MLP neurons of a small language model. Each row is named by its layer, matrix (gate and up: input weights) and neuron, and shows model dimensions 64-159. Each number is 500 + 50 x the weight over its row's rms, rounded and kept within 0 to 999. Numbers have three digits each. A neuron's up and down rows have the sign that makes its largest values positive.
After each neuron's rows, "fires on" lists the tokens most often at its 100 highest values on Wikipedia text that the model never trained on. A number after a token or word is its count.

L4.gate675:452573530485469488504481585585497458564489453497442536571505554437465450504533583479459505516500471520532498471597469487583468478512509475527452615538543358437520530391536635605521548500460548477494548418512542525567443531477458527500541511529493465435478465446451564609545517568513524469
L4.up675:460512533578518500439534469469510526457583458444500435483434479454446538468495545529482481444442479518540486412487475468428511498564465490546487566566452372590529564480624552527533571509464428462583504469463441443462538526515495545538407446448630468460535466449557465515634433565532547554
fires on: "l" 25, " of" 8, "ust" 7, "rom" 6, "ied" 6, " to" 6

L6.gate485:519483525417556462504493539408506531374507522479502542610565479533442528472458537501438512328450621497477492500518503538500505537481511414504521460476516479507563530627608506472558560540527462362471477469532530457534498619482503503567434538516487446511602493498511485564510490499467606496
L6.up485:503515516459517504503560486485563565417544481527506504531576424487425490488489566459452510549497515424498472474560427413532586502557461467475513515547428522530584557595530512513514592457533473497502561497464478528535546545496475475500521574456478469555601495349477505578570495498441556502
fires on: "is" 17, "S" 14, "as" 8, "i" 7, " in" 6, "os" 6

L3.gate396:550464532508481549512500535540470515498459489550452529495558492463523480513539418628484487448498501584483568428432509515440474588529514465483512502477467448512392569527614535432478545537395466403611501509574509530457509384529469634526483526528524505577548504524561632552495532343538499496
L3.up396:426563462515495518683531588542454435579543562495455491427584558523494492513491466492484521535588394441484484470506519543565521538538517540513569504524453468488526516545513507491553462521528485396537466457511483634504502390462378503433410479574543477523490510509505565477568449473497450453
fires on: "ic" 17, "ur" 16, "ed" 15, "od" 14, "al" 10, "y" 7

L3.gate504:475559497594416506447482450500556560566499463438466443522463485451543521424517409531451527480498496434529581498450468482574445478531487575513502554452445414513448474477502515502469532463466563451582405470542493464536397441559552544545438539604471519440549389402452509500450453444533483486
L3.up504:412543417495504451448463480545503483501452464459514426457477451504530532523475386470480452512535476450522527420370484553593449452508490556500455612501497490520438539433379503520459557513462486519590413473515502575596429506522537443546421559548548481455532449417492547493512515458479400438
fires on: "al" 13, "or" 11, "ly" 8, "est" 8, "ed" 7, "if" 7

L6.gate270:421548474537556590489584484460464603540435572458482464487444481506561516459504360599476457546394432437456487537531461583580523492478467513494432490428482456593579482525435545518480493474511505400507455473446512562543452571571526547539458527578482570457558485429484564451504495483471436530
L6.up270:415477432488476594504535535532476476465405529394520469492405534559531465546491494507478425470474535505481561565504506550531530452545493610529392421480506440524551466505458519433608440385463516420475497461490469440541513544468544590517453450596507530408489497450508553560477526576502491466
fires on: ":" 32, " (" 25, "'," 12, "." 4

L3.gate362:489557478555459459445553462432544502585506572430484586530468480492576493537501481535425521444581432491563498535529434488409513461507565413478514537493387485443569487529420407533516542506497545402527621498491490448458490623487528532537512472433464499507513454449480445517451538489487516482
L3.up362:607485482510434596470558547444438603481428477499472573538457496500499501385537475418539527483494533521479516464501466438496557535554518517481514576530504494504465518442525490430415588547537402469512564530531468551423561515524527463457453451510516574599532480548524489614526506461488570561
fires on: "." 19, "ch" 15, "c" 15, "'" 9, "ich" 8, "s" 5

L6.gate494:480545505504550478481508489395496424485542445588446520571507498464491504456546430599564600474586584447507595554496410613524572436458556523588497541470532445569507583510515506487453569548452561482415531422462399452445490556500566485482544557563442484509523454513564488466446575487419478448
L6.up494:500468539503478577499593451483523470484567498486460459436528511432603480500531442536493484408524410456391541513500523435422521552463511456547560493535442510508551419546527581550541498530461570468538438490467453474445576501498446602448456481464483458465545473463601432525474461474528368517
fires on: " and" 25, "." 25, " on" 16, " as" 6, " –" 5

L3.gate57:493576494513574558577510420472541393511540566590452458552357448503541487452564506511480536476560539402570520609468506461506491404522418445464501542524459511487519517500487456478421551491584576389436447475473567489422491598479496523441485469491543487443453469471534414400435456575497444494
L3.up57:459550529482545521474481454460460375488461540525513485494549477510532587577507431437576538468562503498462541582404548473488431584561479387529483447483498504484492432476572505532545475538527519471492500389453476541549530514467484521506531572547509461458486500542501483432470468528431457503
fires on: "ain" 20, " of" 16, "u" 8, "R" 6, "T" 6

L4.gate279:460513495407550470492526420534562556471428457429441512522432397501509522559494432484517565500387504491593509498562569490398509514502480530528456517544420385495433523504530418387493461488413558501529551449498504532474507524530523469440438504446464548451496467548486530497489423516539499488
L4.up279:551446465454529462537554444528591505469449527412531504506520500522477413521468530530430490435471405505525423516552567505410524538533550472444501477544484480445445468418501394415576497541489541465589590531546480544435513474530533495536408472496538542554536511547511477471458445494416509374
fires on: "end" 26, "-1" 6, "use" 6, "ant" 5, "ub" 5, "ap" 5

L4.gate206:493487531508405567476586503483503420551540511492457448504526575535552462451523523541514462422472466647469451431484493521391489433484461580610489541483520458454550488493452457516451478463433546537547489509488468493508546447602511470468456492503468438493533504500564482530567589455425526484
L4.up206:566561499498573506516463507467525524594566513490493538525533417513465518463489496447570493490550413528458468534530481533562407448533484568588572528588498490527473525529465575496433443534548485539461469539470430483393537496488450526594528607462490491653490509514456527554580424471481486508
fires on: "ar" 48, " represent" 7, "ed" 6, " play" 5

L6.gate734:467584570574400537486523447501503523529548536501500473643483451489511490475501477564409469430511525466506548602560460466554516538447450497617576561493518478515534489444454419471593480527450590417407508543407552435465482553530510540500509547478585480466438542514487489585506446483455500490
L6.up734:519483493582500494509361475525558482526475469511457494456534564452542545521510449484491540521540430516464443537467527494601610591539515383586484553475470469569457442423486476462480559472478494486492556510428585549406424502555496478501623493534574527514455427544521539545498509518572542515
fires on: "R" 29, "-" 15, "est" 9, "." 8, "andid" 7, "oc" 6

L3.gate46:512485490547446454468534441415525491519514494478510495536495488399454487478548527511505538374541502438496516495518584534515376571563487545525403465527489463563438465515550524480453520512368526400506498537409365551412548443468407566580525515571475510466449474577501532500475524562477529473
L3.up46:415531458424411515548461503538505531439525464521511505454486483504562608511514571469443507483573417435535500431508604577527425435508457569569545514550433478521510517550461500507526462373504524449556499489411544463467458537519480419511442476501600530507467499554510520471563517488588406555
fires on: "ed" 13, "reat" 11, "ab" 9, "al" 8, "ural" 8, " in" 8

L3.gate201:523478540475422537570549424510513472501531507548451493484477549497487486414590539472478480572463380480468540427518499437415570475484538481429499523523477444502534522470550569486441518522530467523540453407468543443505470457578509525460412545604452560553560475495516479530481502530514464450
L3.up201:545510517530447505486468474459572574487485533523475478442432548415505456468535473590503559486585571419491489374584505492531458533534538516540404537575495477507438562493480491489571495475492598530584533453539480475411526541600468507489479454557526492473474551478489426550521560484486430495
fires on: " it" 25, " building" 14, "'" 11, "ction" 10, "w" 8, "ing" 7

L3.gate187:545419567557582501469499502492532546425530643526499500496448404524513521545525552573572499460489487508509572550457491458578430477547546436496408593486561522485452553431437432459382573486523460457560435423460491468421505419485573506587450492437367487435493518580423501522559453517500493533
L3.up187:514495563485439486528428413513474542465494582614489522548461494524452491484477469550355599515521531505520487565490464538450544501505467455474490468491593472482524581363464461434489547497548454558535542600513528444449490473514553482541545424456437444492460472498457494418421450509477526434
fires on: "t" 23, "o" 10, "ian" 9, " of" 8, "it" 8

L6.gate0:550476478555424546497506453546571483565520515455477508443522496410538517484544508579424492407493500544515541547471456497404483491489543529513502492479465498430486416409468464472547499573457587465555432499503409440407531593577506490527554502500465454504434519469550481603554539568437487429
L6.up0:553442577487371570445495464527440522534563498389513507501601491489441459630521401560536463418502564518500453528459503459424446462453457454550586518550525461515478468469499533526494455498528484498476516520469503470515405502538492423524607465409495479499421442578446461581563533448409594586
fires on: "." 48, " |" 20, "way" 4

L6.gate447:384513423483530535470519523492443574438500530489466513508424419520551583470535405499500518462430535516466526465455521466498407544476437416542520504473482514503625509555577611562442506543499544405489489494451412531512532543478422477514421517579446550455563502548536596448524520475425530602
L6.up447:460552556530445435477488547450522475493414482506510493505478429460564424465477567407451495472413472468493574516528503582571505489477471398532543588531445486468506378409509552536453474504583454527457539480481429508525562539508546462482561430537433514530456450505513550460479564479633499446
fires on: "\"" 34, "." 26, ":" 18, "rid" 4

L4.gate520:428445446467489436458412518463528557477479494590446545481527470509510580530502505344538468539463467524546542436502572483447466553488528489451536401471508474466513501499543509450486531588489406481495483448551589553531535465581494564543449563562462594511501473535443549487571434536568496505
L4.up520:488517475435491467462494525484409464532550531435491447471504530538548537541561563552412519522465499450524474391569590582466493484427504476545541469527565439521503467382482498426443485560495493498566549348490542464540479397559499541480505553509550510526534522562407542477487476469483550544
fires on: "ower" 17, " album" 13, "el" 11, "ount" 9, "ient" 8, "her" 5

L3.gate469:400529480527580506472523480531450442493514480447410550555508574530599481517522537457414526524406508401491522451455541451532472541470590466508484491538560427508426486505562502578488502480583383494502547438531526445484407588461527441588458494498547547583530527474481529619444524519449438596
L3.up469:523473484506556431478545502493514513548556508481519436488502468516591512520506558461423591535537535470497526454545492530471623363511464526500481535501554522522472613556462528416521486518483474550477403503526516539481483437468559469439558557406574504508563599558443447532472466426559597482
fires on: "h" 52, "th" 23, "ch" 6, "cl" 5, "et" 5

L3.gate502:371539499440514474490575435487554521519556421566430553580544551477565633495567423537550574622459536419463443549491445446526489471556487495539388524558509499548446463520451608550468522455514450457485414514567447520522455434451526413472504523526480616639544509467505538542471525451433467495
L3.up502:477545349510557439449519563521521528433508435571560455522510491551470517528433457530559524472509519529502495583528539412513498530445465476495563464508495566445492599579449423431501472452477565478527443536437514456536497461587456638477448452543538507567543441500525466459507534477473498478
fires on: "et" 28, "and" 14, "er" 13, "est" 7, "ing" 7, "ack" 5

L6.gate575:476505467441367599423631395426540516512467517386453564434442497486622519525562517550462411479508490523463546478499595455509498525508502522504551496462525503459473438448482524530497519501491640544497452560495442474509563492546512574489497475560360545466556462465446542542530438513534403402
L6.up575:525574605515457489580522424456565517493508476450472463465553403522547534413531437553528466464519519517484589409436432573605533475535456474532494583408586481566444551505566554519501547632401595457532524483531521443587544534550468430463552423466390427496496505500414559475484537452595473541
fires on: "." 79, "re" 7, "ly" 4

L4.gate410:498483574464458448525435489561472407572469482480428482476566488539537540501494557554511515512461489399539452519489492464462576529469523497468492429516519446506472478485507439413542471424452528434576563468476437507497508563582487478463466490471426540466450451610454561590510472514549554489
L4.up410:554594545516563431537480506520554452506531413455513506455515417573486454526483488564494502504434519485537562593494487491467562515480497495478512488530524437534410615555514394441500507498423440397557521423598490554450525534628506450485464450511515458422474552498470488500453558508485565489
fires on: "use" 20, "ill" 13, "ant" 12, " Eng" 9, "ic" 9, "ag" 5

L6.gate762:457601458467471589456496487438536481546522482480474511403446476472556544394509520414529490409496519440489560488587520491505553569508482528500482526463500492575536545476413506501477594520661534440493450543502490499456574602498563534493490449518469541493520426402470553549517520513392468458
L6.up762:495637574594480453527425564525521497592484563492462421476535424494521493565515467584509515521536584431459490544507453516466518516440422475490554519331535534513387593504515532567579462553452522470468517485518548480559551591478397405515537483479477496524462505460435470551475607510435508504
fires on: "." 78, "s." 7, "a." 4

L4.gate669:472532429536487591547580510538533534551543471502498476514591503494409451568528475496459438497424482505496489428537527383423479547517536530520470514541502484477574456462583490457576582568488478564507545533604519489416500512559504475543472421504533536467548475496513519582446514437554494595
L4.up669:535624432568473506466572512498571442469516522565495558490396470511619435532494489524501445462497567512540503612501562433467537494505533550525518547513458561483535542449440543461527549505478514457556565480499544433519431480583472500594430454508462542570503503450507439463408565567432510604
fires on: " to" 18, "n" 9, "ur" 8, "p" 6, "rop" 6, "ec" 6

L3.gate544:481465564501530450618563528523554497583525538536494497489569489470413539508473494434532467474536515560553470551450475535486454486428507490508421594648539487510495492543618497577467557429483483505417480383587594495417465474476470521552457469549557545504514499563427558531514496602419439569
L3.up544:505525544556553560494482553561519480497489516484534468480434465458594422419480515538597459444477494561514455536468553543479487464555501530447389475496520549421554527418426556390365508508481508437541534417528442526555468555595473483481486442526429477426424473563521483513562470508438520572
fires on: "ut" 22, "ur" 20, "n" 8, "her" 6, "l" 5

L6.gate253:411546554523527415552549542509535521537492557540478513451514555543554536561559489502461482466435483463445474387508482433516558432450452568409421428508458496560489525487561450458525552516444473481504496478568477582529498484482514664495414480550520453586616570450411441511483487429491523513
L6.up253:469478473490521520480412536584566525537515428471465463515572502483488462601498524465521561574501484501480437509434507445469453465494469477449539464567560503505447582635507500503537576543465477506475470533512520514398435539397556493513459584478598586519559560452516419535526518418447534534
fires on: "th" 36, "h" 11, "rd" 11, "nd" 8, ":" 8, "im" 6

L6.gate111:499561466455599445514456548419547471376437526536464450626487467459463462538506455429538456494514496536544425510484431508448382502553506471476538457481488441412437465535500464493587468465475417429431562367461438524548533495436494506515485497529464500468506459438523526488488512539550498498
L6.up111:468486410422602580447556481445556546431405524443515542582560457566516459438525492464491480530400512458457495409505538442490510551523553486408501535460393501574474464605507478406523464518547507542532456521416433579401489474484458543483465498540525522434554568510511468436405415504448495505
fires on: "ak" 39, "um" 13, "is" 10, "as" 7, "k" 6

L3.gate320:505477517556482525541571418439590517476544426522501540574425607504403545542556459485476509492410572474449428411517533454559485511465527471584427523442506521470521461486522547474495567503510480489613481449495538567519466572527479447500498525481459547512622476582505518576556501510540434463
L3.up320:508570518491526476457516549538559484388557521498478508542539461535544527522474540549569410507487513475530394442422501474534498538506449537546558389488594484524480482577451468428520507471466428522483563529511403457517439558452487588533536563487560502493552484535531531562560538460540452483
fires on: "ch" 17, "on" 10, "ant" 8, "est" 6, "er" 5, "ob" 4